{
  "intermediate_size": 704,
  "norm": "rmsnorm",
  "attn_scale": 0.177,
  "bias": "none",
  "parallel_block": false,
  "init": "normal",
  "init_std_up": 0.0535,
  "max_grad_norm": 0.5,
  "warmup_steps": 200,
  "decay_shape": "pow",
  "final_lr_fraction": 0.0,
  "dataset": "wikipedia_en"
}
MLP neurons of a small language model. Each row is named by its layer, matrix (gate and up: input weights) and neuron, and shows model dimensions 0-127. Each number is 128 + 24 x the weight over its row's rms, rounded and kept within 0 to 255. Numbers have three digits each. A neuron's up and down rows have the sign that makes its largest values positive.
A block is one neuron, or neurons of one layer that tend to fire together. After each block is what it responds to, as a language model described it from the Wikipedia text at the highest values.

L5.gate27:122144150130110148160172160130192117144137131118117141144142148114099112120119108128105119122141148115086143131136087145089114161117135159147120123130149102148130105109113125154127130129133103109126191104137086160111096128116124092109079119172096111131100094134134184136090108086160167141160158121146124135124173133127145137149125117094100132166160148133134136118106151114088154133138
L5.up27:084146132106123112098104126137137106098169135163126128122144125144120117165093130173145131147165151144150115138123157116151174124100164108129131110119112122096113124187134077098125163141136128164169081151155131103121125103162095138135136108109113128118078114119094100178121117106111114105102122179057090131109157098155145136134178114116157161167146161107160142111160128115129125152119
L5.gate45:103141157130135084136140139122082164126117132101108139161151121106161100116110126134145115117124164137138125169099137156119148162114116141115176163112069136132077096170158121154102112138151095112133084158093101104143150186131105130138110126149119133128114146186162122125135142135117119151146181144121110114109135127159127124147146159105134146112158122152154137116141110109152188140114
L5.up45:085128138110123129125158138158074122111085148099109119131162128149123144140157100115114114122092145114116119104140114138133134129124122133123090111138149124121122099147119133128114155127120159091111121149099130152151114143160114147149124124103119161109176092125156099121135136100134149125103157169149105094154123200107154132139141157166101122112119146124124128135124134102124107126126
L5.gate244:165121129164106149176147103111144115153116172088116134120085132140159135131130149150140153127142135092112186114119126160111122116103113120117119139105167166111093110149086137124121136141137155099108116154149104137118122064152159088106141127119140139156096128090118152128108131118163148135146152167072079105118134114128135124140145133082112132122161157138158127120093112088112101118088
L5.up244:152133127135105142138145165143091150128142133180124095103132125093140133103128170184154206110178118122111150155134108135096142122105114065149129120116138137132134114161070086149162159085165137128142119158125104121116128119152133115125119149104151092140159126137141128165132111109152117127113123150085087130140129179120132112156123113110108128165178136172122094115107097074127132110123
L5.gate428:110121127100110128136124176144158157111144132184142098142131127156126112082149130123158127139119122142120154164156168076145161152078130165094094140138147141148146144112120113160090170146132150155131138129119143156071122129124139157184132143171089119133121168125145135108128120112114146123086175119106144137148127088115148145124153140144145113154140147161126160100121099104117158132165
L5.up428:136127134109126095104127116150136188140143124162115108127158118161140106142101130136102080184111128140093148130150123109081119138076151186084144157188123135078116131138191130122127112167109168139154141115142113133077145083140100161132130124131145152126124162119149145141108137145116116128053140155094116076134124136124106124147108156113110117147115169127128136148126166132137115122091
L5.gate483:134111123064161099101095129186158162127150121126072158073147153104124103160138108110154109153193124093134141129098103147066100115118110132107138128109131163108130141157132092126177145177163097114148149115095137102147149128142122088090092121088130116139115143127148109104126129106099152103133157153128115127137154167131149147107109155124123080101133132149140136119131135147120100155120
L5.up483:108138165141089131161082139138112152090123139117078130177122131123159089105106112113137129083125159118128123129136092177145142126144128134108170122132156148128132143149137130098131153126170138132121160145124075135125113141131122197117140153151144133118069153093103147147124132076117132127104177115142148139102110110129127134114100143108088110108132105118104106132142145163185138132155
L5.gate585:161160129121126104143136121137164123138114079143148118118166078130158138152119117141125120118122079120140088154122127167143125145087170184125154156055135091084117139162076124121122115129126113122150137110094161131168167132152134107100112123092125143158111141164099116173113096151148096135144136108111148102130109128159106142126166093104121106139167133116055105096112089112105147142143
L5.up585:096122102106112136099132149085177124147125171168093139078165138141197150085101164086159129126105123075141121110161113127165147117123136125116134142099139117120148097142133143088117162096108135166132082097158130134152164119125090112125131135130091125149131181095135130110140141164163118093119130137125113125120097158146096125157150122171177134130151154110113138116120164102106139120128
L5.gate617:129181133109125119145106137152166161138140089109110135111154145153150161180072133142141088127115105104095109159152146157112066138118135112120156121138096126133105189198129152127126144128135130064132090093146139114122163091112144092145154164129126121099133125147107139125131124141131094086131136106116162119135155124142151134146142143098126100099113135121128115166137174116118149197140
L5.up617:156121142122143126118123139111133130149134089119110130106151067104173123131169170103119082115121161130110143182144115122101122132103138139159186133112080137157116154105137132137161052133146101142120157147116149167168138137167103103124090136150100115085110131125128125100151134175137102118142166126113128133124108126140128131164087184123094129107091135114154152124146109133144110103123
L5.gate667:182113141139120126183122096144151152160106077145140124086154144162113165110129172139112126108121130106133128095139107128149115134121135107094178128147163129154110144154127160081155131139180150146134088157129138111139111060173125157135149103136107093135136109123148142087154145136088167114127144112080099165114151097124152151126124168121141108118148102150138127164170143131171190153085
L5.up667:113108157129085140118130083165125125109125097144117069127120150158135134131122121093160073170122142099095133131119091131129103096158131150146178081146161147141121176127102151113125117098143136098145122117172118159143149120146142160093081132171119118111153131115090153127138137151157160086126171139068112110171122115141149157139118150120114152123117111135165139130131132087139178146115
Tokens just before a proper name, mostly in lists: final scores before the away team (PSV 1-4 Ajax), cast "as" or "voiced by", credits "Written by".

L10.gate268:124155131140126136085113123151110148156136161096114113140089135134149120135086124108135107111120134111119159127123134149109116122127162107102129137150136102116124108142132092066137096177146162158133076155097148157175112082144134108117154140101168106146157148112114101161085167078169141117154111095111124111158113158124109098142147119144133172104125089123150113153096136121145110122079
L10.up268:140143120146091162120158153126164142143071130132140126112138091145139136205131090112103066102151142116120126120125148128082090090169084160096146122150119138124122147091150108118148115116134168165146172156150145131162182098128097118097091096135114139140163140118103134080137124127103105082094133127156124098128131098112134169143149127143146152130112111129118091129098123120092160169115
L10.gate424:107133114146124172130146153134134116119124128117108109148127180170117116114124084113072069113129116154130114143125107087128151148121114159175133164143082124097108116118175153108139109118161138139148103123175121146103114164105124120128130110143131113117135143164162084122113121134122098114117140145129143137116116120133127128118141078135108135116183110128147152150151123163077120109120
L10.up424:153152120131104105141144152087177148133126147120141186107159113115136097130140141080150092164086135116149146145151117146143143170133139105152124101104156117119105152079079125130098069135114135159121117089137127128174099088142179124132144161092139095133124133163093124105130096081122136104138109109114128138127099140150129143102114131138090159101152129156118129168134137189146113124120
Apostrophes after a name or noun, mostly possessive 's as in Gargano's, Women's, Madonna's, plus O'Farrell-style surnames; rarely other tokens.

L5.gate172:162114184125097156146146129075130124131138138125097113138102134165134131110121132152160096137118127129167101129139152096143122123108180166107105140154155119090127127156071121105144108114163161125046141128168169150097136104101148103147134097155172105143132101168119126105138151137124105111112120134146140118124104114127151120158124108149126109134144129134118132133082146145140130112128
L5.up172:113108152128134085187109134158162120118119123105126149104141128162121098137120095077099087115145116094147126131086140130149105114139152140135149143159125107115112115114135100119148130159150108144159101195148143150131100124110117149135115158123166100089129102127159153109152130114142105114078122163162134114149138141120153124199157123095119183161162120088161103158113111102150188133140
L5.gate241:145100127151124087112093160100141135142105157168148132117118150142122096105116157085136107111145152115136096110104126099121126141091108080158133142139122138138133091108130096114150156127150138046127113151156091135082096138169165113142189147084119113149130127129158101145134132105128113113097110111145163131137157101141117121082113131133172159118120120107134153126099082081144181138146
L5.up241:117127113128116162087079118093138096139139141089149070113065134073139149144134124078126100130113159121187115141127109123156126076073108072148147103121086134146159126092068130161100160157107113119095138141139114142158141112160146112140152132123153085117136119148119119118127091130124146127171126141113127148141136111149154148105123166114086163108141112122138152144078145142144173112131
L5.gate415:171110156130125125108105145176123103098130144122061145095166154149103136149135101092155124103123145161164112134162117181127101124161120123126156139106127114096159102128131089128133110132166133136106130126179151095107086147123153143162125178131161068107109096126125141143129086080129128134113118174127172134129104101152139108153137097139107092135131145116129147120166108116119146171137
L5.up415:155098123132124091121092146120165053125132091140142132140115115129138138123143106065103115056123149100138150071098110167160115112163123131132138081145127092137150122095093105124136132120127137181127132159170161150172096133145156154171165140126155132140124128167098137144146105113134132118167120103129121143146135144135119108159124127129102151117144127139113113121100121131081096160105
L5.gate465:146142143097138108136120156165113117148112156125180131115096093144107150150141118104174124164149157082142118151119129184117105090133123127117100103197123124162141115167113136143115125079121158124109136116152094131100127151085118125105153101130151112114141183133118137134163148136136196133137112162101170131125163157122151115141117099120111155093124083154121159106116136126085108111107
L5.up465:143157123107104101136113141137100145120143148120114110090142110155117138182103163118101145171081153125141120116145115168128123145139146130112174121163125150175128121126130094147167172130162182138137137168153102141075131153065148139150112167153123136126133124147140134110150149117146157154150097126142157136165128133104081150121125096140125135117108099125123136136091112133111086132109
L5.gate514:114139169160175120129108144128157172093108178151105144124104092144130119100126138142116108098130107149143118127080062195142114122145159118118119083174104136118133115107108142137132116132156113111103179123145147123136126135106125123104145110100118129120130126118110116109147111127144156122110168087136130096116126148148090118157177120127110127154150091181139124135158111162101141181095
L5.up514:129160151161154101093114056109114151110145135123083114127137138171115153150115156090104122148121125170123148114140097107107129179142056122154079128149146147141125150117113121174153124157138142107136134115088127138096163105119135170157113093129168154129112144117107143120113102090138149148138157080091130134121132154145157127121113166129154142133163074121118131151117157125120152094112
L5.gate541:124161143129126126078127114131124099133118117113096084097118131163155139192082162115147104133122118143135158092148115164161120116155137097143128149123123165166134161129104123115107110103158123133164101076146108115138140128093115144149134104115122121151137157135146118079152135115125162078129153106166156139157121142117109135092101122139105136130132096165117138121123118105122114154130
L5.up541:096180136108154080131137097099134120079096130117131113121133117129137147118154100116115120104090105152069116131150144166095139139155129078133124117128138118144110126163113122109102103094148112130213138132113114148147143136149125139144155150078161141151164112129130139113135166146126136141116150107114145117188156135094111120094133115101135126119101143148112189112170138079115159157181
L5.gate543:142136126112126156107094117141134143179075100087147070135127107119111139123137101182135115110143115121132190123160152120113140102112116131113086139163130121135135132176078142124127100182124145160085078145110145166138125140112127151129096086143168095161121128140130166146145115110145146077135144123133096117098126134110160093162146124098106150089132118080132101110134160116141108185084
L5.up543:126102136085155133124070130118124187108143131088120136142108108119115148111150129161147111125117086118113089111133153115106143092088110085120107101118124167137127114132125094087157146159124099149139128125132122183141146140117162092141085140117127096162098092152132156133119124110127125100126133173110105126154151143120128136126094144104120138097142107155116173138117134118118114133106
L5.gate647:112193120158125125103140150082129098166140147134111153142175129121159143131109135084121149112079114122167125101164126139095116170121141115138127148129165128148101131129143109162136143132166140159106116120131153137091133135111149161111094138136124137111153139168144152127171149121177133162096106128097095136122112144131137137113118117116118151155132115104111097138098133125100087112128
L5.up647:110120125125100092137129146131133094180115133130111124114113093092167167162096125111126096123107161102098113132128137084121124120115098156116089125162136175161108129130098114141140089138138084134149157152144177102122156097106144128134125130126152115121164133132153119125125135117164140166089113104132149090135147117135152156136152117085130097156123110158149148114168158129105144133105
The apostrophe attached right after a noun or name, mostly the possessive 's, as in airport's, Louise's, Israel's, and It's; weaker on hyphens and mid-word pieces.

L5.gate197:114148114160178119119126128165122162119102108143121090109155123132140145152122158075168085131148116084177104139135152089163085150113153138133126171122081130093151135163187122130123124089108095127102124105185123162123114105111119098136125135111080115100132192124122149123127118105112120130135162114140170119113105111128131107114124142111142164166138136123092132184111135093117107126099
L5.up197:145113117167120110131103104139154184104079111169123090128097136121130124093141136084106129118154173145163130150131135143120130152142120161179135114127118159119106115155107129110107095121123149167144084093109125134113135097124149119105124136148052149142137149122147138158131128153156113114136146139105210159166142116126160156118124132096129100143151139131128119179096124080102064118088
L5.gate203:150126142101120126142143151120166128118152147103113144089130107134140150156142099107146146112121180132122118116112076168182125122134157150131109150103122091174151166121115133124118116071127175145144152157154155141131086112107161114091117166128098142129134128139138131154138117119153119132096114090097151117128121125169103129136142123102187141172092154121096098132129104147086148113105
L5.up203:114104145101095144091180148147106134133130113150117137134168142145177159095144128131149120099090098166134134155168147121118115105141116131177152117126108136127110141132131147116118113132115145130122099149141183111122130115134129112137087108130125137085154116135117142121088121161137110101125098106102145170105122101093059130095138135140105136138134149146128112188086158101141129095116
L5.gate273:118105103161154098099192150153092123123134087127151139118098077129101119112111140112139159170158148151147105143150107118118139165084103107090147125111106126139161114181058166101104123112108126133150151138145089109101131124086115118134177081154138156179179116133065091156123157143138097116123107143073104119104082149126141130135115127102091137110158146127088128166128173096105108093153
L5.up273:156143132119148081077130138148147115102152123155153113162110134146170156108141133145129142120121101129113133122146137140108138150082176078120083140088112095147159131156131129107120118100146211150139149145128102117112140143123108137138182159155123141134121113125090158097161117152104134123109121115106134108099101111120122161143154122124155102108115122111154171183135151121139119187076
L5.gate361:137149148157148133103161141178183069161136105150149111133130149119154121090162120122126139134121129095124124135156130168170124112130148117171168150147145110118163168161163170145095134135110143162123097079099132176107140113163129095100117117105144132148094113113116145125136129157103119099138119099153101125121132076109155130125115143137119134146162152087101149151168114094124117163099
L5.up361:142172120114128166190149136128103139156134118157151157101176140096151138144093138095131129143135099109189112086107101148133138137178108123115134147098113119106117118152114122126122130080112120157110128152101117145147134150114135107134138140172108159110115075152161108124106156158165155125162147114096188141120156102181112145152122128121132136129162120129147165135113131099110148113094
L5.gate427:125131169126120111134136141111147122125139171137104150133136132135148151087122137146112115144145135148115189123142151155167170134063153113107142143118115100104157071103133173115062113084112138143137099096146124146134143124132147116136133127120139148146135155146139158142137115174162106099127126106122111165173110096131151084124125120087166134143148072086131110153107104148093160150122
L5.up427:100168111149124108093094124097153127106125189145104108107142129145139087159175118122136122153113145177179147123103100126171072124113134134138142111103136104100159146126112111058102108136144198106130140100124109116133149109113122105144113150171125125187122132135116118150169107167128141062128133152106135151144110121113146138092117143119145114135138152128118094151158156158128130107111
L5.gate489:147133163130118110103124117106123129171098119128129071113103107143131173122158183125173098124097133124141120141126120126169145121104158154144121143106119092104167117225164151090128109107083125131108174158141145133163147129154125110140119139104099156152132127092141090130151111142139115139120149152142160136118131125108120102147120126120137148130157099135087105169166130114120119153108
L5.up489:176140127144133127154141106107165157130107120133101103099136111103179156094129086158120119127092132116137088116122104085171138098134167089112088174152118072127121134192137154134091132133080162122128113098104139135141155130128153154127180113147087117120099120131134090138113130132136122161121126165150150145165131149101162117126084173116100135140182148084131111132083130121115141107122
L5.gate622:121137146129143123140124114082132070133166162113156087127110114128149146145139179114176090121138127163108092112147146154120163139109128107150146125126130128145148123129085113072113120116158111121163112103157122126096158149137118102112147146135152133144127183133123085139095137151113134200106169144096145052121107185148127071136146169133120117169135128098102096142131125086122135141082
L5.up622:154079159145161088172136135115118124122148149155164108141116146097156104161137176126163140124126142133145109109167128158137149151115138126173182118113139131122126146120113104142140154121134128110167098113148152132131130114102158146095131155118088138162129153147138139156113112121104117167106142132108111064179070091135137099134087156118140141137165123082099105144111072095133121115120
L5.gate650:129140101125150076121150151104115098149110143107146135164129125155101126104118165083151169144127112115152128138129097121125120149125151151144120125104144112134106137140126177130117125123156135119179100130104134173095135194101156135143133088140125126123108104136127148138139134143122104115081068150141157146113118103123168109119124178118127099103135117124125160123091156125097131092088
L5.up650:078152145118183120129137089140133146099122144135129157117118108134120125142085177168137166113114091105157139150094150142147122083107145143147124096112115121133099132102112163069145100121117129130088152164120140136138164147132160109114133122145134173151160087104118141096151146119120154166163168151142119152134101109124126098170173088094158119130123139157127138168099129152117155134095
Final word piece of a verb split into several tokens, where the verb takes a complement next (that, to, an object), e.g. expl-ains, agre-ed, compl-ain.

L11.gate212:081162127205109116114138079103155172160146128156105088182114108154120126173108180110167106165119135131119092147127092171122141117112131149147094113122128196118119126171116134124125129146107111154094142115148125116166116116114088124090151129123132150132107131100093157146123106131147123122138160141127130122125117137176132107126099156144120137108132123116137091144152119100175107095115
L11.up212:110122154095137132109152130186073151111113085146133116127107123105158108157185128138156089156160130113165177105129106113119117099110099141169157131160142122122126150124106155086145091114123159127128134133116119120100137134137114143138120136105069114113132157110093116137154150147132115113113113099099142120143089114159163115101125127137123154129109139100158133141086130120166146107093
L11.gate285:101138091125128130139099132104134126131121156146160065102099162138160169130151164140136086127117173129121147136146071122129131106152156107156141177121110132140169119180150170110141111125138113138111130178146161151141135093150083128106123161127123094160183112092157140168136132135137138100159137142135113117157101118134122112116081128139099153138148128138142105147112110151121102142108
L11.up285:125130114103124114131123162122125129167118135127145129126164143122148157128171078161120068112020104093176140112180183122086165120097103133122085166121132150122084127148100136154135121101104091097159158106105129111170149130123153123110162144118138152157128146100112140109124149111147084133139110138116137151112078130127176143160177164114121155162149141127119132153128147081127156131111
L11.gate444:148124099112131087139075101165088119130083131142100131152151092126142127112147186144165138145147110114154134180144143126156140184119121114121084120154123089158109121155122133141127139145109159075122112143123155137082149126108131143109143094104139129128102134107149148164110138124089119141117173114177166124127118092158119106108071161129114142142152114139164121139146122108116120127125
L11.up444:165110084091147132110101101153127099121117121106102125119088121120082148088100177167124130109126134145143075133117143130123129085158132166132128127119129120112119132141146138159086110101123113157123153100144152113127136123120140102137155175108107157140099102138098134089105125121116089147157107139106134166114143117093148109148117094109105115103114116143147141152105140127090154160113
L11.gate470:144138142154110132095097070150137145118101089141100107132134133121130109139147156143144141134105059106113136132150104174143130123109115145140166128164097138161108101171116144139147159157122103139081154143122124131076145088097130112100114120156088119134049174125120122086160145121119145129112124158143107180136092164214129167129136145107171127135155112113115122120125118116132153143072
L11.up470:133131154141129101108121114116091098136123071144126088145121131141119144103127171148145102127131155126142107163124099147167115140146130106141209112123144141131154130156147135128088104159134138104122130168174182128074076107111120111131123132158110127105143157123127142148150151120116142125130107101128107137105148136132131158143119111113139118124097107122104090135146150102124142120144
Verb tokens or verb-final word pieces that take a following particle or preposition, as in put on, went well beyond, took back, dating back.

L10.gate344:132129145127124101129142061139150136113112078152117117098145169155155129102166178144125126135137117095152171117125139119155107138084096109136138148115106125145135121091126107124095187136137182106133175125150130147134084103118104146166120109121146126130073163193137148136128099121142138122125134147103136090131157127121094096147122121151148131129105131102181097121119080086151191118096
L10.up344:090120124109117150151125138151105141136123136153134105138166123111143117106113117087154105132136125151098154151168135102157149138137079155109069150151092113134126112136106119082135123165140143131124122126144157144137114121091090148080170119161163150140091141135125143111134132139126064132149142139142145150109130131133148104148127131132096120126161126109135116130074158125111151175132
L10.gate529:181144129114133101126117152130130096140131090122125119164144144139147147090090127114097120165060107098154179156137094093148169128099102177105148124106127145153116107131102127146128153110123160105127126167141132139113116156148164149190196160125110129144154149147128114147110108160164115157099146130141096117128143078152159119120135143111099142176130094099127131135094105126151139138143
L10.up529:136133133058126137114142176157141133120097142133112153154139145181144131147101174123136128157110146150089122174143116150118127169128110135087127130160106075131109113064145113163102180064096134104121137137082173129098140144132101136129166128123111149124156113124139113135130146091147103138098150123097089107125119151157110107109151148122133166127134128150136115153105148078091124152119
Punctuation or word-ending tokens that complete a number, abbreviation or year in references and bibliographic text, e.g. "3, 1–13", "p. 132", "1st".

L11.gate61:075147114148104112119137091116145143083164149115093133106121126105137145135162143121120081122117117152100100123171125109114123099100134113140136155152162112111139097145120138089164150150150153170139101121151118114143116139149107080130151095160108103127099129108126146145128142100101129161099131170129115192134092124096166152127113109110128107118143114164062156151111157155109146187106
L11.up61:132164165116096167111134158113122167088153130138114089082105138145125174165155136104132138135145156113134111142116114142177144130149148119137108140163110145143158075132178122116125115111108083118147123163138134097156107104132122088160055145144130096163115109162145176102139158146195149126149124144105115142116147084135138085140141119138138150132084094138100119111106091156139088148150
L11.gate400:125083128076126128102134140142184145141121142147144139170099112142096129117157189110155157088079113130075114108115122095131098086116086148091136125140139112167132126135084084125170157138097097114107107126118145095125146142127119123157096157111133099172065107135163122109111126121111129113147111092116152119161174153125141118119123098141122091132096126149091177139115133161091107125110
L11.up400:091123150117149135154106141124112147192124159107142091105131129112104109160135131111125138097128110099174150094131102173108117138126131103144112151124149139139153080149115163123098138117118106136101072150150132131129163138075142225082127130083177126091152141156191153107139118103137151126123126126140127157135128134071166148125113108113112178095146095098131120153156132104111128142085
L11.gate423:102111154105180153093130131115121146131115143112114145157112112113160122119125124131116104121137172168117125159133134133129128110141134134142129124154155127147167150125069106125096078100144124110108141123112155098149134121142149097124112168126139105135146160080090165135123150117126140152153105129147143107123144134134091072167115145123126109135111123161127135135137134105158131117173
L11.up423:132123163089137114103153116130108106128120094086106138090128155124148099107108085147122070127144126146102114143150139089132150128097104102112135142125149110107119127145143139117151158114128126125109067119085128144146159115147128154111133101119124109150136117187106166172144140101113143182091177118119158134134129118108179105123136176114123142093178094149175104171101107146120163132153
L11.gate500:139124152118123093141067113111140174157143158130151100096156144141107091164156121112115100142124111113121158152093124114108135117097121160136162133118128120172099155114126127094149090132160111103109114144160124143124088156140118146089118144113115115178132172127156124104121116172129118169152138121143172115118152109118075138134046122161129136132104102168123112130116135130131102146117
L11.up500:104100132153137145129116150120117157141140199129144172070116159132130160118061135114132100108102128148127125093115120074108100109089139128189149105124088133118166100089140124131125110139113132152132107110150140140135122133090111117122118150125116137199141130115109096140161140092160132098109089097126107124158096082127112108145161148106155128114100098140122114135114122103131121095124
Mostly the apostrophe in possessive 's after nouns and names (city's, Colombia's, Christie's); weaker on name starts like Mc, Ch, and n-initial words.

L11.gate374:132120137168116119113116122134126143135099133124136110121141124139140119130135160094090122063177091113126157114164112110122198134112100157121112128091108142122130189083105090125165134134149121105156138145143144108132139128150134115122136093162091113130140130168112157170136170108129141131132112112148137109128148143117155110131087127101132131111128104118138101145080150116097139158088
L11.up374:146158155154167117126150165109111127167078152109147141146153140161097172153127155111146122103173124105110100158149136131152115130094153146116171148099124164107105139123146143150090146157153120135112126149156151102124118091093129142161144098133152114145140118141181117129116110121134102128124187134138101114128139083122156125082158121088112124152120115140129120158146142141103122089109
L11.gate449:126137124155119122115107173135142114134100070081162158128156127122136123133127136136134132167177110115107184120132114086118146163144129129100138149110099117132099141139113137103134112105095139101122141153109102132148132117118117109115110080126131107127119158136127173115133162148111095124177163142083085136112129118132155098112100070100150113156122129114111178104089130114067132130127
L11.up449:113140117132185131140108129153114161134131102134115115150091160124126108142123164087126149121133131112101143144115144099106124152080111128112129107120130178104156142137111130116112086132135117140154176096115165151093196100128140128145136147148154143142106115103119111129120122111120144142175107141136105103139132080127116122142143120144122149127106140104125127122139136137205133147150
L11.gate485:170037119158106110116186139162126126106116119104116103100144103113108149118123082129148142129163110121155119125144099207113150157090145120123145163083132144137128124156174147121147061156115093134093155100118152133142121122127095134120130139102105162125142108167142143099148137149146104076123116122136118130151121120096155115142139151061140130126137140111151111139127166144105156102106
L11.up485:168123128134086158105137122171138156099109108120176131144150137178172113100079082148083104134131106122174122109108127108113139115153141144118131117163120160130102117136108128149136119147140122103106134148136155176117061113141112090149167123068133123100112151121122188143124155089132117066097122109107173139107126153117145148122095120114113095141138113128112104164110132139112136154083
L11.gate617:132113121136114134144137149108128084120099116115121158129137140125139142150089159126133100079111158101125082113104167135137183120115110149144170128169115114156189098080137093155177131102162135085158159148154161103108151112120139158146094118144133106131134124142139165087128187113152089123109141122156127134133103115111108128140109163126123148161174131166130139150158135110110167151079
L11.up617:156126143108134150111097132120144153097124147137152158153083118116118091158159145172157108140113128143140184086119105164125126155092144159149136124127145162182103105149154102125174128107140120107128132148109070037100154140163156113106146116121133174156110142126143099116125134100132089149116149106106118181126096196119162146112130152132158127130145105131132138160074148152147111092137
First piece of a word split into several tokens, mostly ap-/im-/op- (Apollo, apprehended, improve, opposition), sometimes tokens just before personal names.

L10.gate19:098142102168141129088059139083114124062156132152177133183177114122130163121146118153083122148149086137117128153061126153124144112146143120153117155114114126128106115137099130122168124132111121102109165113092157143129141114124143130125140110175106119196121095157137162126150152123122125120126096148135150103146127075117086133115143139136137159150147124136149114135125119164103127134133
L10.up19:159102178136112143147122114123143126129152178163117127154135127156137125125093139121099092141114129142153146143096129122106102158131134111153140135139167134153145126128113148119114099091141136146148162161167095175170158096120153104092143070138114138162093096146147076124093127111088086108165094140103116101073123119139094145183104116143119154092130112137114144126119087092144150174149
L10.gate654:159172142093110147141154149158129116153129156179140155149147113183115139109157098103149101150157132126145136115139134130174106156152082085119093149076122125128146161154094146116141148123113144106101138100100069158108142106143124123129118121118157089122125150155075118144123114127140129085133102133116132118137161115136094162088079124119118124124116140142128121125110117165139124122091
L10.up654:126139125083176095113111133112152111127131148148119098199182135121149090127128150134137115135190138168125098151112117122126170107134157162104107152102123136149124159128082152133125143125125080144129150083146151165089126118129088140121118105133125119164094129120119110146109132149120153099102113169083156155118122120124134088103112139151135171139137125130102136162132129169122146115101
Final piece of a verb or preposition that takes an object or clause, mostly reporting verbs like stated, revealed, asserts, said, before that or the.